MLP neurons of a small language model. Each row is named by its layer, matrix (gate and up: input weights; down: output weights) and neuron, and shows model dimensions 16-111. Each number is 128 + 32 x the weight over its row's rms, rounded and kept within 0 to 255. Numbers have three digits each. A neuron's up and down rows have the sign that makes its largest values positive.
A block is one neuron, or neurons of one layer that tend to fire together. After each block is what it responds to, as a language model described it from the Wikipedia text at the highest values.

L7.gate51:107124154184078153102156109085119109119066127114168063161137120177141129098167109119104112149087101074093165098139120105157057141088202161094110194094092157122173105092119122100196145158099096129100115122127143179146116118128150095125063067128131160066190145084093128142110129102141103142
L7.up51:094131145156105161097119093092106122127146140156121179163125133132147069125215099141140168091139096106128051076128158140155133125176137114109096151117061149135141167108175062170149121095145114135122135098133124120113064103098123113124144113096142149114108141133191141075099066134167091109
L7.down51:206188126118169145160171116137165112114120096097118109079114117142146156182101136102129107127120089136150163102156141091166085105098182107118186212128157153090163113145044138090146087102072107127079090089140089177158146125165132115109126166179153140124112097144064072135147120112147148148
L7.gate62:146110135097178137100156101105180040132098198114116146149167122160141092099122081131155120168000145084116035156106113162128133161131128110141146152116115109118105153182146151182114107131121164135103151072135087164132143123137135122087161109142153143128085131137116158103105193127120186185
L7.up62:101079182115153048140094086132140202164109176139151091095147159106137113147130092137125120128127139084115189151144135137077117102112170138118138143113112205126155132119124158128086121126149150139091113155095124159081169096123162168083084117140198127095097139130058193074107118152140050120
L7.down62:154141198130189087146136122087100062101097147146088098154130135147142129178098124089162164115158174119090180115101167096136232121104129083147154121127120103168092117156116113107126075145169154166189076087139130088155087113142145130107136123106119137104119109189132093140114168065129151127
L7.gate179:117120127166109110073168149068094119153163115135082099117138112154183117080137095129093139126086077103163074146112151123097175123156082161147096147147167109126096098144078120155117126143102116121091133097079107127192110156136174121046168200088175130155115152135109139120138162142138109090
L7.up179:169137171191159158097129141155122098150097207088123171123140129206091075120103079169169166151107105113164125079158157149157172180144139102062148127164113123110095138145117124119142167099166094124132175080140126145132042158140156183089173114172156089054135130142121149214115137126136113147
L7.down179:162167120173120062095101170076163158160098170091077118085125114122146172112108126176151112147124111151151106122156111132184154070101079054103200148110169158103150148113130147104090178090176121161114084160123080178117065115104156159123188096099171195119134123144086105129152153131097128125
L7.gate343:138073144147139094120124127137171117093112117164133112161126149079148138167147148112081157138102120145095040142096122180084142114099127137138144078127137109101122110167153091179123132121072193126099198205107178163081102112069120129119147191087194110105114082153123141121156152128092099168
L7.up343:149122108149148106131151179151135068076147097126116178174178111183101083138168112154118106158115115130167130078113121160136100158159136151142120173168121149142112126133103140111181098184189136160135108140147143136155085163121149165150145126152170083051113085116196070078103083148142174161
L7.down343:081097114132170105108165160130110140181117118136059139141145072187132086151109119133093090128114086176176123088137132163117110091163138096102181169096087142118144118115061096116113144101182103160103134139152132155150162111150168125117101158113125156111121135138138165164119146109121085079
Description: Periods (and period-quote combos) closing declarative sentences in Wikipedia prose, e.g. "...Ugnuravik River." or "...was not rebuilt.", often before a newline or "The".

L10.gate38:091108103092091173117150093175119124091136150107104128132108120103156135153112164115134138111098065062095085104133139118106144158150134168126123096103117142131032125130132123124148077141192131082094200126181171158109183176117114122110130133159137166135159104093114089156151120158140123067
L10.up38:088108184163069125110124115130127098103112101097104100128091096127097084109099079135146167149115138174083113162240152167158084158128158099101151125085124099182129145137114153137175128085098138095144146123098162110134114136137135121095109127127188126127103098135031167116067097159197093078
L10.down38:106141064121127201154075148108178072151083153140123122183112126126127110096126135135127137164156123153168063173138069096133111158125136170137121132147121131130084127136119092068104190105101116174114116187176087168175106149126092123111176143178087136120160143114184141145157129109122105121
L10.gate354:099126131185072123116169111101144089109113134180131129102112142125129065119122152091125105105143143144135127118148166088106102088168180140072148131039124103140084099182146149156143151148170092093075052159103155180122160198131116126131079156122126210094171131097150138134101186149182141119
L10.up354:132168089065087136117133133110151180103166141109144189149099150085091077128110172092177134156139130120107130121165130098086142149181078178086131164149094146182101152148106086110159147109133116182089123069130106061127155175160080127117148187170118094062086134129141151114101126173129144123
L10.down354:120091094078152127140236152118175128111115104143140106066071094137163118079160133078126128133108142138161194117107132132141168147184090107153128060137139121142144097109119195051133145163087148161154150079083165116169118133064125092189116128161132163138120091117127161134115112180133137123
L10.gate355:101121113110113136115116132102150143106106109107142084117134098102134144078090156093115148151117137125097151097169121101111184130139077156088098064083173131148078136212060149119167105125166122108126111119182200148139149099118150186100111159137136133121122199088145138118115132158102131046
L10.up355:140131132177138111106107085167068164095136112089076118124128117112101110157181129128117152048104134084121037065154131122104175145135118132179090132116133120148087102116101073114096161163104134153154077112129156132097159184131108117160129131212171131148132123105094172153144094162115138096
L10.down355:132119046131138119093089116139124122168134143168114144141091091120075190111105182122155127115060124109137080087105112107086124106078115201107106123119103137140160111168115132167146137102083146163136129173143090174103084138113083128063208122079117136192099142091109094133089098089181168108
L10.gate435:096175121098152129097145064110164137069148198101141163122094106114127139195150160106071151048109166080155156156099141161106101120143112112094132102128160162144116116124151112141073114127094104143110143147181129173101142102151018154085120120117136136132186151151144172137120072124201101067
L10.up435:069117147145136106111088097121159141113153185112081129143140175122127148126145122079115071101095105158082148138140141118146126187132111199092181170122138122139130076129182106129073137158199077073104081115140143125145189098102118104115112097093106130142100086158164099159144149153111181152
L10.down435:144173090135116161127108169135127156106102153142157134139124127146076131115087107134156124162096108142079159144171163140106101153167172117107186212145108149121144122124152150226133131167148085108107120177153108143144139115118147121105134114139192093112094163081095089066204156122101128160
Description: Fragments in the middle of a multi-token unit: the second digit of four-digit years (1'9'58, 20'1'3), possessive apostrophes (Women's), year-range dashes, and word pieces (Br'ig'ade, Com'p'atibility).

L3.gate256:126127139141174120074107146186131137099088162092141114133152051093127068091109141109105126048131115117135172158132034169174124087096081142063161160093177141143155134160127104076091138136126154092141119150157210162105142144154093171182121121124122109107157135103109209155130196107093089150
L3.up256:087141065146097158120137129123092106110099125156169160099141107082156128083130105051129106097099127233174126146102147106115112093104083095117069186118092132089155082194167067091132167170169112140115097102074184125194136106095110108133099189085106159139088162124132117112162124073085144106
L3.down256:185117124135121101157131139194116117101151116181118074132144077152094103157195131146165098148142137164160138135146118119136121180139058072189110108169145171127109104118139127156097133109095105101119128128107144119135107129149165122111111133126184092137160159135148161181112105107138133097
Description: Capital first word-piece, especially R, starting a heading or label after a line break or ==, as in Results, Route, Population; also verbs is, has, had, have.

L3.gate61:086141177084134140177119107096160108170132127094104153089108147164113140185132146066151125159133142119130120101128154103133127124090115094097174145092168135091119118107125117159147147116083123121153082181097175140112112144062094090094044152149168118155122130081137104159109122181149147103
L3.up61:163161097095151093130141175120079064102185131156105165122141134147116097120134052098148126111132104186132125169215139132151144140143142064055133184092115115112101096134170181128112108157133115138196099131112090105167120065098059158112114168182134170161094081084126167138136066144146135091
L3.down61:149114152152172105131080130072121113147164144106137136086122167124128131119103109092121187168134097121145122157145126131135089119155122134084094139111082094131153091157134148185135117099018088123079085114140049095138149152117098123099099164103133146138093087160141085119095074080170110044
Description: The second piece of a split word, strongest on the n of paragraph-opening On before dates, also B·est, B·ar, O·l.

L7.gate153:153124160070066118093086142091145113148118127179105083096123167119107196167143169119103131156076179109081135132170141136092128209131122092130136127165111110137129116136183127200131159157108129091115150139152143183149181156130144162156162119126098169101120192163131151184062145147157143175
L7.up153:113075119146131102073103143088171124135121121168119140094123137116135086165098139084106148147087096092146080113065127174152142192148177145164060158170121155135118173134164133103189136073112069144096125161097186170178111123140081139134124056169150128131108151136136155140098174135144191129
L7.down153:145107165145102129146139146151109081093102095089077118115139120113079152106131162102083117138097155174141148081184163128114106124156081151060118137187135114121195121138157142144095185123134142086128168187089105183092117134075157133103076096133124186138152193133142065106071105139086118106
L7.gate242:111120096187148156103124162140112141158105114102129144114126147128187126135146145180136087199113104150103103111193188097049092207167164124132135153145105127129128105108063115170125118107181131164134160069119121169137137124117104146095131057084175133092156150149154119141161154174095083123
L7.up242:139111133104133131089140114115036078157124180109126139188180162128130175122129131094168181117091164205083057121128117107097178104135142070107114139127126071128143160116149109170153092116133088143133127133188172120117133168088104174115137112096188142116075150130134128118164155131054138143
L7.down242:164088098129167103111091119134138133142128082211131123087090049076151186169038178117106106104138127138108135158131097155104200191100084084146179118125159130133112097158129121077121152099129116129027093137068097114122169191107127122123113078169142107106128168150095172141091139106141144157
L7.gate394:102151100114102105131128137098170102126085131147121102136153173103112081085139107133145142195101144115124188054115078124096101153149206138140115146111080066129134086178089146092119121169149146168201164159166167173157057119110125169152091120128120082073115148150164069100107135071121181119
L7.up394:099083164106144123164128108122181094145132127113124156107130164068156154162117121106078141121107131156096187100042087151170115093110182143158125169114130113164120132184072128146112104145177093150169129087114182197130154086166117106158135170164189134106089171120135101136080206144125125112
L7.down394:136126187165173189131100160076146163101105123180148118147129135155096129146120182124139123119109144087185134148155151208176138150100070136144107090156091142190142140153144133111159149061113141176088132146154056118164137141139144118166107033136111124145124172174063167144083134206111128123
L7.gate404:172140109120184148119128134119164090073133129158087097132109125133085209110135114135091119164125074156195081102157169145111102176145096119104163161171083149080165094119149161121156126181102126140083190187151173135119167157120123124144113099109138112065168145140124169141118095139121126133
L7.up404:135114105097118106086117118097166104136079149203145092060145131146144084150148078111114125124123142078177091151071122111164145149162124134118138179070151121159175103148151139173135147101153086166150172131084132148134154075166073139141145140136116168087188200136154099122136171061170156076
L7.down404:151143071085060111143146088138129122144110117067091155100116101159064152083134114182103069118125170149164144049120063113147107097155072137164125168145164084159156150091156136194154075129152082105133206093130132129123161148137117086164090183123140106123190147143116081166073139103129107106
Description: Finite verbs or their endings right after the subject, e.g. have/had/has, hold-s, beg-s, develop-ed, plus the last digit of years like 200-9 and 201-8.

L7.gate150:167064120148118147087092045128153151151163111156173124154134091141075062128075103201181145128142172141147105135139118182098102105166151095194177128104162138108137125107153112101065087114143143102195123126117126084095149117140117174129085150101152129099186115145109157130141093164115090144
L7.up150:058167189172131148126119121168158158132086147126099091128143096165108134132122132130147143150151167118181108187173082112136087163071132149154095126116161086105136183142124187152133183172163191134185078126118165119148146076149162145173164109096088156137087179105148094143139108095105162104
L7.down150:054118150101117139155156141138111150153141115125137116169120148112144163175162090123186162125135137142134152148082137178143135071083118098115226122095110113109109147113126148196152138116076102150116177101102176107121154130161145126134080167169110144127152161149163125145108102130089132160
L7.gate262:143131132125111143054187123184118111064147075119067087190153152108105089116135082138150192102117127129081082094175093140155124147160149129129098135135082135167067129110151086175098141171167092107168153113104129113090116107147149103178080138158107138155134094207156143093111140117151138110
L7.up262:141104060177108120119104136189074138135078107095099129125135102117128078062142155153116110134157131081145134119194098148144154161071123101090082167145110165052156130130132122173183159165200114140206087166123116153097144171113108113136076195136084173132144127126152176172138150122077157131
L7.down262:130182140108093098148113120115130114181160061173120146142206130123114115119122096118116091102121098140108095091116168116134094139133170140100126158146134086080105128157078080129085165135163148171146083112106188124154145109147140075061163186159125117170160109110214109131170106102141134123
L7.gate358:150116100136121189067188108117107142069143137183070131073151090157108143102117105099182093111137106126163130159161077194145171126124175154157117156174189159116068117122170124084156136124099202123079078124145146139135052086066128142106129091166146096111148128149131122126120123104163096097
L7.up358:099137063149130080118135130097165098143115193140106102106107166179127178122135150069124102171172149150171131159117110133141106116107153135192092180114202076086155117151117077073134082156134128077082098120161119088136103104090121094136096172161134150110124112164203126130211185174134131048
L7.down358:162125124167148168123107168121120214143122102096127187116125170120180129160143119153111188108136174121112140136108188165118150119142149145146091207118162112089190093124237104111152138112098106133159066105071066162132105047138130140139133151124123144172093129180092142148089157131127098132
L7.gate446:119165107147080130123126186125140116115143114130108144144153067094175104105192133126076129139161140091141149124176134169173096161145140151169099153144075126097108114095144125123189065114130078115161085113170137093162139095128131188122108191092093196133141140117149066103125132143149078110
L7.up446:117157094104083090133083159124117128110098124084161197157074153167127132100117115170092104165063106135098142132127089146154123133098126185122092104187172102103093157178123101077170095134183122135181129158170148123151114087099195174134086161128157134154124144172152131105140147083086087148
L7.down446:071154100062137133209140141056177178059131129092136131119054096089147132050143112174148148161166080122166164126074129115112096105114124103121152118144113121158056152177140127135091062078115118134145171195121126081166078133106134140123119128182135092156148075128151120135136131110121184152
Description: The second piece of a word split after a short first fragment, strongest on id in mid or middle (mid 1970s, midrib, Midway), also hu-ge, m-onth, h-uman.

L10.gate26:116147125106131135123108163126110107134143147164116094132126125189103072131144148173140127129121093126114129100084220061116122184145038160125176139098166169137070082148081153106150139158154126164136135111198073137126118090122110186092077077177203134103121123125139121155106128167140122173
L10.up26:111131083161123108088097134061106096100137158145159142109122160175146083126090090143074094054190108120130104089101163105147127203199109145090158109145102092132089114080148145159176110137197132161117123157176118176120149051100084163153112125093130088155136147128136129142193147171187118128
L10.down26:107201136136133136097146088135110141130107163096054118104155166138097146138122075108140124148113165145100114109120059089122098092124130134102104100115117134194115163086098146126141140127141144136163184064104144146152117050152145114092109149144110149145089136082139147128140049101073120118
L10.gate184:109108174129127126158145135139106074129131091114154150142164094105129165142096083172179145150127125152143097118137150109084153239192070109130116150096127156074104076113111175150177137116153127072175152098099046120112121084084127136148081115143173158165149134109124173143096106116150176142
L10.up184:144200123054103049148157146143090112131151119115128129091115148180148191156117185151194097098143088164090146166157134124131091123169119150139116110131129146097094055137100076130146192096146148113118154089122111116171124090131168107160127141125089132104169127164097201189113066126139149095
L10.down184:147133160138195133138173094123149136054127105146087113136112098154204121110124124072121130105130169172112104115117087145153178133159084139125124148109147056164124123100128149113123132140139158116127174208129169124043070170072123136158097082203098143138155139057114188102091091100090090105
L10.gate207:135090096157162168096128169137130146121148074102086093151062107179170093115039101120134201088155143107150121052119150149109130153134127122117109087147135118110091147076126168108148132093076151105090172123084130179144136106125087110134104076130080172098127144119060112126139101126150120097
L10.up207:187124124096132133089103066155150067101120180133135163126129165133064136172093067135104164089150162093058141147155123135117131126147066109128120138151122106124103138157157137122141151147141178114083141144101148184124108125161121144126103111151138096131196157138141068138127112073202045139
L10.down207:141175188102132162084202124144106153101100076132153085099152082174132143141136122133172080109118089114150187176134127147210147121156060166133155147148116092097187088062148165158155140136107148142156155127143141109135114073105101134156157112113139105164162160172165159093078128196111165169
L10.gate270:115060072069147135101169116086132064117081114136117117118165156110112093144097119131115093096097109106123110149159099194100150112136108177118118084132084111106147140131130119121166141144194085167139172126142113152114144186086102166074106110149185177082191113168121145162076136076101088120
L10.up270:148064105112099122169161137085128125121160115109067096118145121122132152123072135098134122116155148169163129148113127125115062145088174143138135091120102118108188117055100151176183135161157135112126142070141131161076131062148104121182117153144104111039172135114103159174116115064150118150
L10.down270:148192110170122150159206122111114144172172090148126143173083082081164164165137132095133151120133170086106116138055115154107059157128118094147124120133112125108125119167085143117115111113154179153143126112125178063106138184172090145104071096106103125093142140154152155122108134139152140126
Description: Final pieces of adverbs like already, previously, partially, and whole words like also and ever, placed between an auxiliary and a participle.

L3.gate70:127147104115143180150156105121176138187038147128083147132051093126172139111108145141125096156118099148129153189142085135112124133114097146194061112129153101187109095166094139077176153129157093132140124111173153103165127149113094140170065187173085121154162118099133147188118067130118113113
L3.up70:112135146146134164130141122128131145120086132165138153142087167137167129152109102034112120117071212152128178179112115102138169119133085167149074183167156129113110154196160145010148092141144110093124075097157166063127147150136110133133093160135098122133131146129113083115101059097077127149
L3.down70:081139147132130174114113115119102154105121129114123146082125181094153104147159071095106098156090200135127082175088180154170148098154139157090118193134128137129168232109161124095139099137135119110098075083103118129076137143129188137122142100103195169106125130129055123114128153134103139132
Description: Mostly mid-word pieces like id (Midfielder, humid), ly (Friendly) and ag (agreement); also to between years and slashes in tables.

L7.gate19:070156056119137123134129147108137171118110119142137124107168119089144154139078139085086132077102159103130133115144112103105114152129126106161172123109202116094107160160127113051058116124119175106155234147152122144089126142118166100110081140147125138085159154078141172161154136158139127082
L7.up19:073164139113128156110125087112139135110071126169122146137096153109140107130121159128124148154125094145127106134105133072122171144109089158183154099173119169139142138135099103147143146106120074110138116141094183118088135133123075149113122158077160183164105106178083131170140162136165120094
L7.down19:102139173107192163074092100156154208090113185175114098150149161170129122112152165105123170138109070103102112127103163120114170141133128184149100075103134147189125134115142116100056137156101130146077169105084131136127133146070088131149104120138112189187111105068095109172111122041099121096
L7.gate189:076123089132093140124165092147117019153117112150101093101178129144128111105106128127145135123149190148087051110080143147114121174172091135131110109156159204133156125067110124113152129139173115122147150152125138129132085136156186162118124086092152179151089113079112193194136155099197118125
L7.up189:093066136109114138116147126078099128124095136137082048162215138130131133161094100111062125138113114156118157118105109182134136146148129153100139145121139171151168095085099106104132146148107135145104139218133102111098115113164090146165089144144106150112188147113134145210148168182142101131
L7.down189:176082134111122140124121138114135139080105138127132123122183113135130122194136184068137145169155123159152102118188143110129104105087128144155140177144070103105095078156127183091143177161131121148122120138126147140130160131049103105077133134087118170107091103074156134162206142110179193132
L7.gate226:115125159122139116111136159126144178117139138136139140140140169119084182136116153085177103072081181119048127159125064119121088081105115077191126116086069173121148155092159162157067148157146166126170094167105121098117135042130153143144074123131083145162143097061158130071115097093140109088
L7.up226:139205102102137099089145102133061140143154133096137140130075108165137089145116120162134085127113145146142153133162130095095106162169122172146083062129126081131109122096120072112096056167130169190146123142082118088155126171103177164127124196109122158165108157097159113082116098167099070086
L7.down226:100098121184133138166162106150133119076148164143101111130121123096136077112172126116090165091096110168125150103087160135191118164129111108156175119195059123124151112119088130143127121038107056145176119101144147122122100110127189136177114136143112141136192145096147118160120127110116129138
L7.gate430:089155113143077110132162181129129102110146118137053156150126181101164141154134190119135133146143106138111157128140111109078118096145117111073143107130097131099149153080123139019125170140116129116150177147125144089060093099140076139172118086126182114161118080096157138181167126156189089128
L7.up430:118093156086115139192115174145091166176085170172092194153073136134095136205048177130106134093099188148060132124146158130099142164173124162069128122160164147158126149099182123130153105108149125130127162159116127123094170124172131152104090129140093115166147078142062132187109156123143159103
L7.down430:120110175134184125112120132134102168171079136116106129059121141148065149158121097119137205103138126167174086125080103117124122187125092087151132068165117158177092100090087157137129153145136165149081096101159159180102102142162070109093077115170108146039137126206167146074087163095133138163
Description: The second piece of a word or number whose first character was split off, as in B-orn, 1-,262, H-is, O-n, D-ate, mostly in infoboxes and stat tables.